config.toml
num_hidden_layers = 11
hidden_size = 640
num_attention_heads = 10
num_key_value_heads = 10
head_dim = 64
intermediate_size = 1920
vocab_size = 8192
hidden_act = "gelu"
norm = "layernorm"
norm_place = "pre"
norm_eps = 1e-06
positions = "learned"
qk_norm = false
attn_scale = 0.125
bias = "qkv"
tie_word_embeddings = true
parallel_block = false
init = "normal"
init_std_qkv = 0.0319
init_std_o = 0.0
init_std_up = 0.0319
init_std_down = 0.0
optimizer = "muon_variant"
learning_rate = 0.00111
beta1 = 0.9
weight_decay = 0.098
lr_head = 0.0048
warmup_steps = 200
schedule = "wsd"
decay_fraction = 0.728
decay_shape = "linear"
final_lr_fraction = 0.0
batch_tokens = [65536, 131072, 262144]
max_seq_len = 1024
doc_mask = false
train_tokens = 997100000
max_steps = 7738
dataset = "wikipedia_en"
MLP neurons of a small language model. Each row is named by its layer, matrix (down: output weights) and neuron, and shows model dimensions 224-479. Each number is 128 + 32 x the weight over its row's rms, rounded and kept within 0 to 255. Numbers have three digits each.
After each neuron's rows, "fires before" lists the tokens most often just after its 100 highest values on Wikipedia text that the model never trained on.

L3.down208:110105095174113110221096144137048115167138102131121065120128147158138205066139114093176135129122125104120114114178121111126148021139155151117149118076147115122181109153113119140070152165104107125135106175114151135141110100097113143132177147132150145116101128118091176136160133129132105122120142124132086082098129119122130086139081131136094132137113073063116173111083120054139156176059164131164105126126130073149161131096123120068059154136121150123126144152117125109093152167106218101113135124097150122157115078234154118119108067124109089098137103133099103129211029131124103087145121146090165101078114124111156190128144030190089106166152136122090106112126117127083125174114108099113113154076136109129142116130121164140144136129120145154148092106117144100125126113176152
fires before: "\n"

L7.down615:118128097114136172112163091101159143107128084134169088119061148135210094128153151072152125140127117098141188141190159120145149147154148154154122140082131100153175114132124109135180158098114156084163079197098104126158142117124202092129189112093142109157129164114195072148133099116141186085065074155134121150083106140074164112125072093091137132189114095094145130124114074119071103110087144132142117117159131173133138094151144104140080235075175150075104083048148115156125106166137106179124090043098103077106155108169169121113163119092133137131103183072118078172150123050137112149115161161112184130136094113116176136093142127170107106155158123237116166118103184137166184115159104149099188193142158030173133135120117174188107136103183142155164112111122067155130130096149133
fires before: "\n", "ed", " the"

L6.down788:064145096105126180113153130122156132065127141140131147152123095081116157201071156114099124163124083156172141077057112123121142130139079099150140129150093073104152144179102187127121159180116090098107139150119184087169109133077099208145094128112142113123084089093141100098167146130130080095147108163099189089169107138122139117111100154127153151124138154164119126099118127121120061159120111155091174114132123183078137181116140120190142140119164087106182145162162124092157134095125192131121145167145112113183142123161121117113104156144212113144135108093143127103092157131094098142095152089151123111060135119146168091127116146092139111169162081203132140162119102154091154115102108142138124082094195182125132133150189092132103135121086124110095168104165144126140145104142100
fires before: " by", " as", " in", " to"

L7.down1856:141083141161153118135164148114142157114155099127121114131137077145062120099168133082119133070175099152164149075092144154151121112145148116104111119100106129139079128086143155148122171163089145119099131096094085121139151140115058122146175105139102132122098143170147140154078113167133128126109102132094093118091084128175077125174097096105135146176053069120156119141189138121172109117160154099090091141118201120107138156149140079085119073169158103121090134166171087103101124145126125094112092129125172153126141131110089074127137102083139110085132103129107109100078161136092084154107105121115141186117101127074095178064133121108100038135102146138156141111181088079141089127100103032162086133090108129112127159116097174140157105126142180112121163154132114161096117095141086
fires before: "\n", " She", " she", " In"

L3.down1064:090176065145101099164104151130057113124147119158143100165122127118148106099133118130092112116099149141107137111176112096155108124100117055141164094178153135087111090137105133126118121159129102181131118157137156130162125130129097173160069130117120091065090161157128128126169125122116140074106143172136176150101120120144102099145150119134126068119186144127195156119145121113105059091138098145133119097156111077095171112162117171106106141129179089131166120183128133092063154191113138142074142133143120056055107141159101140166157112086122115065100129126146225129133173095121067148120139137126120100157133070096087110124112192171075117110145160146160095169129019066134148127198087136098086142131127168116093183184165125093136154129166173137068130065095139141144130149183130
fires before: " by", " in", " to", " on"

L6.down1010:159110089127126113121111177132110153153098141118176146109106156097107056127096166056125069128143135141112106112105117074219138097121083114137122166059105074164115068184135139126089104081121115028189063177156143130153142148104208159190123106185080096113151117145077221120161126091126153089125134095101158097166059156098144086129147161080115112042107087111153133101164080071074137137143082123091132124195158116079166169153155125116038101149132129089146099097095116155133108116116110093119143157139139146098052094110123085150157147140115123063082103129143113128160144106085122105110146133089080189092146186100106180101133133089114100105119074158109171162101156132062108133114141089069113173116173062171079145117115067172150130139122156125119103107133137104133130136198184
fires before: " of", " and"

L3.down1790:042137087161111177205092122150090120168127132148129000146116110142132129073107108089126125144101121095122161091123129121144128037157156094135166110058164125140175134131129106134065093138133142117106114176111158133176104077109132153138196162156167140132127090159081151175140156146129143113158143137138081101086113141098128038151125144195114128127137110082124139150132089032145106135045169145145110143123073123111151159144130128094074136130135108057127124106082102136129131125143203114086133145111167079155111050221107079089142107114089091117153115112140155136150069164085160108173126156107135069036136142098215118141099042141089145154097189135127089136162108122130142091119124120105148150079115096125163126132126149134141127103124138168115129132097149108126101153147116
fires before: "\n"

L7.down1045:159121104130109132113131151149160156090093094110082110093144147164157134090114118079131146158153119143081128102146109170150105137115139142102172133206150131112140103120111065189128128109107134179152143148134077130141124137117145118163156076111108135135144176129167102150115134149161140193085158147129074145148168142190118124147129130107148197094149105188094195120167103069093121092088166132132208112167136104114091126140104115158124157176146150166083138140121131109153156171139146177143128160119158085074145124076154060157153178080110133105100078154167159113051144155175115130173138105115149150137149142139169127188140109126079134102154109138188178158120092157084137103203141186127133098133174097163077141174192126144073157148100151146099119178102120152136115142113130
fires before: " |"

L7.down1797:138096186127113141100111151120164125079128099233127140107136086111117116157134138123182079173064076160149086132118083133124067094124080045164101130153114122189104098192112135135152137125118114070076130205132136121119080107155082136110089159112143108066130152123184135124108175139123142080132134090071151097033139129179173122174149091138166094082138112077053119085052135105141185119108118127117143088127085185134123107184099104150187090157093131144145086079129150129082101102094126080140125178109119125156125201068067151097077100124061199126158112145160137110131132162079117125102157106052098114185129142170107152139151168182180112123041174228125124114152080173165117114163139072113127118068135147141148083152152109121089155136149108077176110073157127124131123085112113
fires before: " in", " on", ".", " when"

L3.down552:125147097189185190133157102084140168186189082101126129113179123139128102111153096077111145136125126041115112203146118127134137109096103121090132175176163159138085111089182100168182119077130172135114186141100146094106130122132117166134085140142130108107138154179173137073142157133172119151107127102120121136069150158112190103140170142115082155093109134136165082142139171101120163018181151129075127167148160111147119182086113197137139057092073136105167152150060082183162091163118071082154149207129102101076124144127102175127132126100121143185127072087109131079154143135083115139109179089138157163122127149142062166124201164164105129115150164127112104133129164163126144138157145175069094139113130144121185145103102114128060176125075113150148157111068117167119123140069076
fires before: " the", " his", " these", " its"

L3.down1530:109101168122092162086150160160121174091173151150122126110156145201140151114149145151134155048102133192117106152150143163150048114102131108141098149142117153143120082112094190164106121157139166124169163102102101101159106098116089172088100089209076172079109143156214165120124139113128169133121149144137144155126092095115100159128126150068101146139085064174173170134125152169153155137086137140125119143097062082101140193175135120078114146154140077121104141102118127165070127076125121135182110123142122080241119100144099095128123130141141108164123128111157103131168111125076153139181144129080083081099093136172132186097063121158121066150186075162115085125159113181139116133089105080146139122048141126123169168140096139128092152224148116161168075123157068158095118126089136
fires before: " as", " the", " in", " a", " an"

L3.down885:161167102171107150119195112115134141141097090114157132092111176164123084117097091141105159065096121134143130160136104108185126130144143131138130159123146079119158102120140135112104130123096103173108153146121161113125154122152117159135159131145138113119118104167155152129162165177152080202134117154106134116123197163036137128105093107127109113146127126170120126115133170113146062145159138120100082129100145166171121127097115102109169150085131168136082202172136089136101132137155114177132160152158068164099085131187061141115164149164120124165127082099102090139188117144106123196106089114108135166144149094143153108123128105116159197103183142088089106119059188167095110096095111095160103088100145092123076147092163144160146097073100143100100132111121132090129086159087136
fires before: " |", " 0", "\n", " —", " Candidate", " "

L6.down358:148120135167113072125088120152124105146121073124113086176171096115098092140135132116192138145160068051136079135099114068152145137094101106119152147127153126124169083149179088166132110099091191083164126137139134088130107108143134139160116165143144075167063192105098125149093128132166134097117168111092131131157167106143131040096002138087072118194126131073180109142160109119130131097147119153151100180137142112112164158099110173097105122127110170142212101096115096165228141149140155118130128127158148108114158140131128115155083149156095048152181143105143135125079148116099112112168155112153182161149142146064136145114190131109190152122124122175108134135198120141127153073083151078112122173150056076113098133120118113123135147109094154146118152117144115150114143157162110
fires before: " |", "+", " draw"

L3.down865:129149145179145112088078204116154141118146092142149116136124134148107119135174098087129158118102117093094158145119207176091113137216155123116116149144093082157115125092152106066087095165115096131110090099110106121106117141162174102192173136109109154140107157138126146130085092125125181108116124170145139097143069110175142117146117076085134136145158082141165110141166117093170103127140150170117144072102099117090201160123124155126134127103129182148161120110155137122181154154077064067164115110081182155099151077116127144116078147142105131118108163163128120100130144154144194144092106118134130113095116150116201159121147086128141114100117093142132157122004142159107134090108122105141131111096070116108179166222162108076139164136114091157157119124119126107127091150105152
fires before: "\n", "ai"

L3.down532:129113144111139110178112101171149216137132134172138075109080126127146090159114101118174125098168117119132140101095126110086155137142131140130170114134130109152165117208120110147122106121112068110113129084144095158110130167097180149144147104138130058178135155113128095121117180126075110093106124173149128140127188168134153076164106064138102092163184136132072167137117148126094112141156117144069065137136102162155097111109097076163158135153217139134129077129139153125159140102055127156109133142211136107118186184106155175143070107118141139146199116163135140127120202116108134119104124091177098147148105140089141146144081143094095101109111165129223137133074189128133163101081140144181172051184111103126050135184164128132126134102133103113082073103151097086077159115135130
fires before: "\n", " |", " "

L3.down927:116181090150141082210132195130097160163160093132121112077133137129126195054150132073134115116128129076173077139146088094124183118143157113113128128046148107133154133117131092157116159150124119147195133185133152138134135062111117168137160120100117081131106157126092138142083118155125109116156139114175109137102123136121132085147088103138078146121079085058126134101117152077160145183086154124159132113120138097143192121096109117104083156114118133133174143146103157103106183121154145079129143120097155142110116084171158110091092064117157083147170100113062080122148059144108122109128146133106142138103120105076122143154165002131152095187107111114131085132146131169098141131138110097131115092048138137140155134144137186145136138092113120147183103140135133107090131148160137
fires before: "\n"

L6.down1014:144182122108134158086134127119163141128179081156184143113082115078105149110107094146106158143135110131071105136053175103151107068165129125108084163140150141102123167123118115168099107147082142146095078160187164155114120152093171125165118141154112156126070101160157110137158115129166126149116157143114136110149129098074164131138118091058129111135125140111148093157109096094190058077110101062185119141125095151102073131132205096139089138131092125129186105190097113121126197153087128126136084094151115135139099118092184131116131103158125132116212117156073118123077123129137125155102136138123175156184144139132133149171151104148128143127154123108112089089142148028147095125135142073102136123165079080165102081131115111153132114141139177097129158092076166117143127138129152
fires before: "\n"

L7.down912:116165118116126131154125188070087069128120171182105153174094135144106110124164224082133092151107095100148157143155064149122096151068115162146168119180107149135127125128112181099112113118148110093087110193128130128099120115202111125098098109116093074174125150178116130164104089115116088123101122120150144114107121193110110172171116055130138116116132161142137149153063039101166105175126098103163120120133138132066061163153165108170154119141174079163149122117143058096195139133103088147161112130116139119090086147122167126126096102124180134109162119121126111088104132100144090110182117119118144138133112174085138183134177151123113133115191067139104067128144155125127148110121109180066123133127106130112125110139093134137130170138059100160150149107132120132145094085187115
fires before: " |", " 15"

L7.down502:080109180134098139123141108107117123152154145149185107082096138101181135117071128119145092098122189089121186199155107108110120120145187141137192118103121155186126138164155101110111120150143159135092182152120082117189150165178139097135093153118129168168119077088201145112091099067167134103153114108132147108073113127110117142141091139148147178123117139145131173153112102103108095108144208149078146126156090098197092055106148095144118131154126154071200072116153162159127171135092159076107159143108146107107101174093116107144127113147144181164132154066145085141091092146135118127109089159125085116155165147130082063170117124150152152194155197116109169163150134110120135143077142123092117088103125150083135124168129153154119167166148132071098130101080126128119131177104121
fires before: " |", "|---|---|---|", "|---|---|"

L7.down1030:134107116126191159073070185126148143092125126134167117116105151125115075124115089129107112171102129172155169122148138100187178174142105098177155079141126169169120166146132151119127083121083143139063117123155150140133076194111161111174141141181075152091152179188176159115142084113114088066143112048067124093161124143145209137167134158176090138114123113119168124074152079125182161083099140150114191110103089094176128137057119185082130192104131096187133115200126140193079137177089150110106153168158123110122084166105144112058150121135085109091121154143095132075113126113136162121117128094137139170113163108082109074100114103115113143154091079103127134132169134141094123193099161085104097151118161071089111141170118089077127141118113118151107137167109123114113025156172188
fires before: " of", " that", " to", "ly", "est"

L6.down292:129149133081130120088166202138135084128151148094155056135068166127110115128107115157110131142088147147098148131125132069165085102063136104107149206156100133102110191069136111152102100143143130148152058154128145087188127044138164166147098124102166110137131120118104116107182113098136125090113126153110153116118140157139151118131150104095137100165111102144199123129175111086052093111093085162198143042146094174129110129151153092091036095104134190105153165084126105101143094195095103114104151145154101098127078147049146122118130132145096085157179143154151170070090097116155126149146138179173102130127151152133118106106081154119121145136137173156186084173104161096163130052211153129146116092109112148135126108175057159124150107172125111097126089166109161095229120085158109
fires before: "\n"

L7.down794:150169113141134117171182117152110137162107133129161155138114130110086165146111087103108103154158124113161120139117150045053137084085073119200147074095124103150117170115126113066088129185136157112124097093122134120113111115168132154078109127176142113134080140105090142184108110110111110185115134137128099138189146113133093111115124108154132092122140160081129149103103107101081094109131098146154095154149171126157105101151146088061159129063131090094117173137104142055101153117174110183156144145088180153119101168130156187179117168124121077139144180102157161148095120136109141059152156063173159191169102139105177175132164112095150080153129126068139110135122144129149142114113156156177135130108090131134180114185169078152067159115127104101117147086139161130108091078090122
fires before: "),", ")", ");", ")\"", "\""

L6.down338:145123107084120110119209119156117162149165114139141083207133117103113114175213129187151117173121128182149142123151098165111137140053085096105104119078158117091229143143131192050132109171076196151124080128141121099102150175138115137163057129177138169117122046172143089058094179174114147123132108135109147093138121115100158142084082049127120115097125054161102141164133134120074116136139090131097098151199126139160110156138194146102111144192075112080150170174130098111138172165079110136126113184165160115128170170152092118147127091140126170091137119126188144133109159146088123097078120106094099133146133142200089074105077112133120093148140117169094144094074055128150176101157146162105107121105160101150075186154124082119103107105135087080087126132126221119143132138143142
fires before: " by", " as", " in", " to", " for"

L7.down1888:124161102127110061116185199074152136102047160098154166085177140158156063132135130181111107113095135138121172117113131089121180103118151127155146138135105116098068125114120105179126122153149129140143135204119140104178097157126107098159090116144169094133194065098103143145135106115129169111114111142200089128094117178113155118157119103077082076123117172214105182109083106119200137108081141080175158098089123173131128129148148109072101125114096163142132119170121169142159105130092118074168172127087137115120119123114175160116170130118165144125142086135113161141111091162128117071076233118140117150081154111128125138114105106143026123064122091119069108176153097102085115160120049133193157085168139116201120103127136152137066129143167135118147099112183175167167043133158088
fires before: " |", "ang"

L3.down592:144134180123121106168112094167122140120117127131121127102152152128205127092086082155146176125126137092166133109148169152172113162097100151145104112150123128127136125141155117146149100121152154081165083135159096204166137145089157082152095154137103116064171134095127080101121130093100093130117104143140114165116137127120125093186105154110095075200108160076131110079120079130119114164151150102099097060145062119101141094134110104111101130107161127201082117136170105150088125081162158121128123134079132108120095124110125135148077114139136164146125076104108153101137146156068163142147063183171111171155146100159091127074124133159116137139121113112082121107136100085116141090123143066096114095165131102082117117140113172070126104134107146196069148182106160159171104121156161
fires before: "\n", "|"

L6.down236:124104120139168121096161173111109138142150123145125074143141166148166077055058118019102125137192131148156114107040140140163138115111085083125052144125141102120086108074168139129045100141104093142185137152116176177099122132113156094179130120148148132156163130196126175144143056143141151108135162103115103137097106162118147122164138138150147100134167156094146111048121123136129108111153149169177205138119104115076153098151147140105080059081136102060099102065112167167125088180113174140158156115154139090094110118120112130100128159124057078114132179097140139116150137150124114139154156131096131125106075117095107156132141095090101126112148106153148172131141128119080166083096138046152135149086119119155202140127130119148150124084090146150079072160113055124113100131120136
fires before: " of"

L6.down930:100151100101138071106072155121147128168128086122150159161107085113135114101140116129088170111159085132046130158130135086066126139142112078179033066165106128181128113154101135102145188183143144092148133097070100071083134130141073155198065149185101135131110136179091114126185134150138134171196125163135198179126079059100152155075127123103141145095139101087119131172103116112127129086130122115135158193222163137176100130098171093116146139147159079116091139193131167026140126173098127135072114198129114105110094153115084084127108103104199135157157110113130126146176196157112192069090109155121148093140154136140123058102127154102105143169118120154173126151157184163166109113123180129143148112134083099116127157155154133101100085121126139126147142122105170147149131147102161
fires before: " to", " of", " for", ",", "age", " in"

L3.down961:135108056079147202055101105135062111137107121164141119142082143126103129142192111136122129139109158095169110160189144148166076104132131193108133121162139144178092108068127146153142170096089157139169099129183130106134149161149153100136160118153085149128109126139108126104166151104097144137157217178126087114175122123144092131087118186148161142138126106146175077155124062077100173179050162196122125091098113179119142139135105101144168144112140089149142116084215101083154116112156140172181098142140104100121163098087171131131197089076119156140109110069173119129104156150075157096122073154013143145102129166114149148096085090151135096124121158069101120097177139133105154090099148132123094108099103177128094115100101121115149091083091116131115178078111102136112118115145112
fires before: " |", " Goals", " 100"

L6.down1859:068143141081111095197102185138139107088190116150110090146149124099118098149138135109089144151110112165168066137134127126138144100124085130139164114108125126104147143119076098129150128116121116170137127138117164117091125116103150077208123198075178159114145159162181056126171180127074137179151161065084137141125133043172140158145119125153124156060160130166156141123129046110160175134139126120128163125157113116101154124106131063122171146153112118071110148175183150137086156097107119128113161077121127101151152141088106117077158133163087109109104147121142199121146143133121135092095086090147127152103138106102118160136114018119042137123106180093197099114174129114160135129134119043164135104173148070130126128098198099136145119163119157111137129133152189085127157137124154
fires before: " |", ";"

L7.down836:095148182165058069045141103188075168163151147123093145139102154143112113129099133110108105142124096170128189133127077082123153106118118121126168101104122125092106123096114095111067120122152089122085097102115150099131126136098171131146158142124120118094141085170155122152079121175158149142155154120187112121136159146094083132144187150120072131165116130088120161154090150119071142170135066118106132142122135079129211097121097132143085080093132060107108163087165119104118107157139086120107101124079168116141114147120070128104156150131138103095127099140107111147152128105138094139093136096129102130130117154074126099241137121168128112118144091077095081135104106115141198056138127086105075147167142104175159058142058074104161118127122150138063120135092097118114150157088141
fires before: " |", " be", ":"

L6.down1730:158077047133146130130153119091158114125170114139123122151162118133087118082147076115125160121143162208112114136160189068156153148050127196141121114104124158087073169092150137081076114101153150169085086100130084080101133082092141155125156092129147148183081073137073131141055131190085128130200158127108168099143104084133145125083122128169131156116174148089112122130177152151158077144188191102129149128118162122180116166134116185130112083089163104111129160167076072135108054151124119164086132158072164146121093123147090125184202105098148129161123111119164146090128126177127164122125136110071138061096162138143165115125137065193107111120143089176205072176075117116133108157183124088147109177128144169129156142037107163105105161116144115124096121158113178132144193076141126
fires before: " as", " in", " of", " for", " to", " by"

L3.down1329:104153155138131139207107159105101122156122123109111136111173142120194153071097162064151122147116116141123108072157152096116145087093113098162126142112147103120164134148104046112106079126110146125110094155099124120134080105133111164101206148143143139093097100125110088150146120117124178146112157147142110100092141147124125138121095162160129123125119098010137136105138130019116119154023149196166155167180085082154142150111127135109087166119130112160139167209093102136124124165119209099088120105136128090110143063172145113091064092068114087124079130107054115164129139102077123054131080193087120136070104128092144133158147021126094146185132120129077120140198113110099121110149164135136112114059124109166123145076152200097142186108132175112199121157081115117113162124167118
fires before: "\n", "-"

L3.down1466:100126095068081153151100142167105065064156075166162133138161165137146081052146121160072078097103139118219140131179152151140145128157194119078175089141155158119113131149164128103180206165113118126224096171173062097102098140104132107086150123084153123143101149122063182107113181093132138123141159112116132142113132159139128117146161180093167169086134168124061161135129061118178098132122157079122141170132153118102125174071165152116146138118161074117117156156130155118144180058073113173163161145170112103137126099193087124140131118119102117124157144105159138069157093108175093141150112133143105119078173127138137101128090124157135132115133095115104093143082098102139145120149152131135142149037138122122088101089053132101096115154121123140145113110111140119104150101126126
fires before: " the", " a"

L3.down1855:152141145138089157175106057103202193127123089079121064182176095152110178136134072083100123117080166137179134053104119161118138068138172110129158172124146153150107169080142128155115108107110122151138083192129094124180126154106119160139105140127083081098105141127161081171219142130110093090152166076071147163182167209107099112099157097111160148092147119176184115152110106136141122086111178151111144129095134089144120203140139107116116131093149158155101120124061113097035141225149135168100142153162160161177167121134112154073129083101124151096135092130162129120118128126115141099097125134122140132116132113134125140135141101148126102126200112097090113176162117144157146106149158123082130114140118085077130120138108127142100070156134134067096090149108065151092135134142091
fires before: " the", " his", " its", " these"

L3.down1321:129173120159076168142156138204114144141134139134124144100057154090157131124123131161180162135148154158120102108144113114123113113093143110115063120174166130091147086167101095074121063162125091104203176160089033116157148085122119203136142124165124068109170181172147086094141130112113112092081144158124112100136058195184173166156122136160157060109174144164090103085040136096126102159146121159134093136135159080132105089118131098125149082229134139084162103193128164111070149137135156160098106120128141115124117132141091156123113139144118111084202149105077169208094133112143082143135118173153192099134147126141123120132115164132118137164128152152136101051122066048138134111140073121103133138135093175180090141156134131146131137096161104130099110155149126114169186141155145
fires before: " by", " in", " with", " to", " as"

L6.down1424:155152167105166100160072159150165127118118090137095140202115109118106128072113077164122111119127151139107178122131079087123170103134041099119138143117170120140131139085111150086156072137114143108061100090129097147133166170171112134120093081149131127076135114145097177146113127094170123133192124148132124167114140108131099123120129130146202142175196168104186099153137135149127155094104080195098071093117180119069092155109073112110098113125139145093170119152154154180159100142078104115090090128113137153155064101119117130143138119120061179116091108107136158180145111122130141102140080102115151113096167086104079175138163109120156100139096126139122134131100154087138133129143063180157103160159169072116113088169135103149102151093127138175158105087145125186118097143089142
fires before: " a", " the", " an"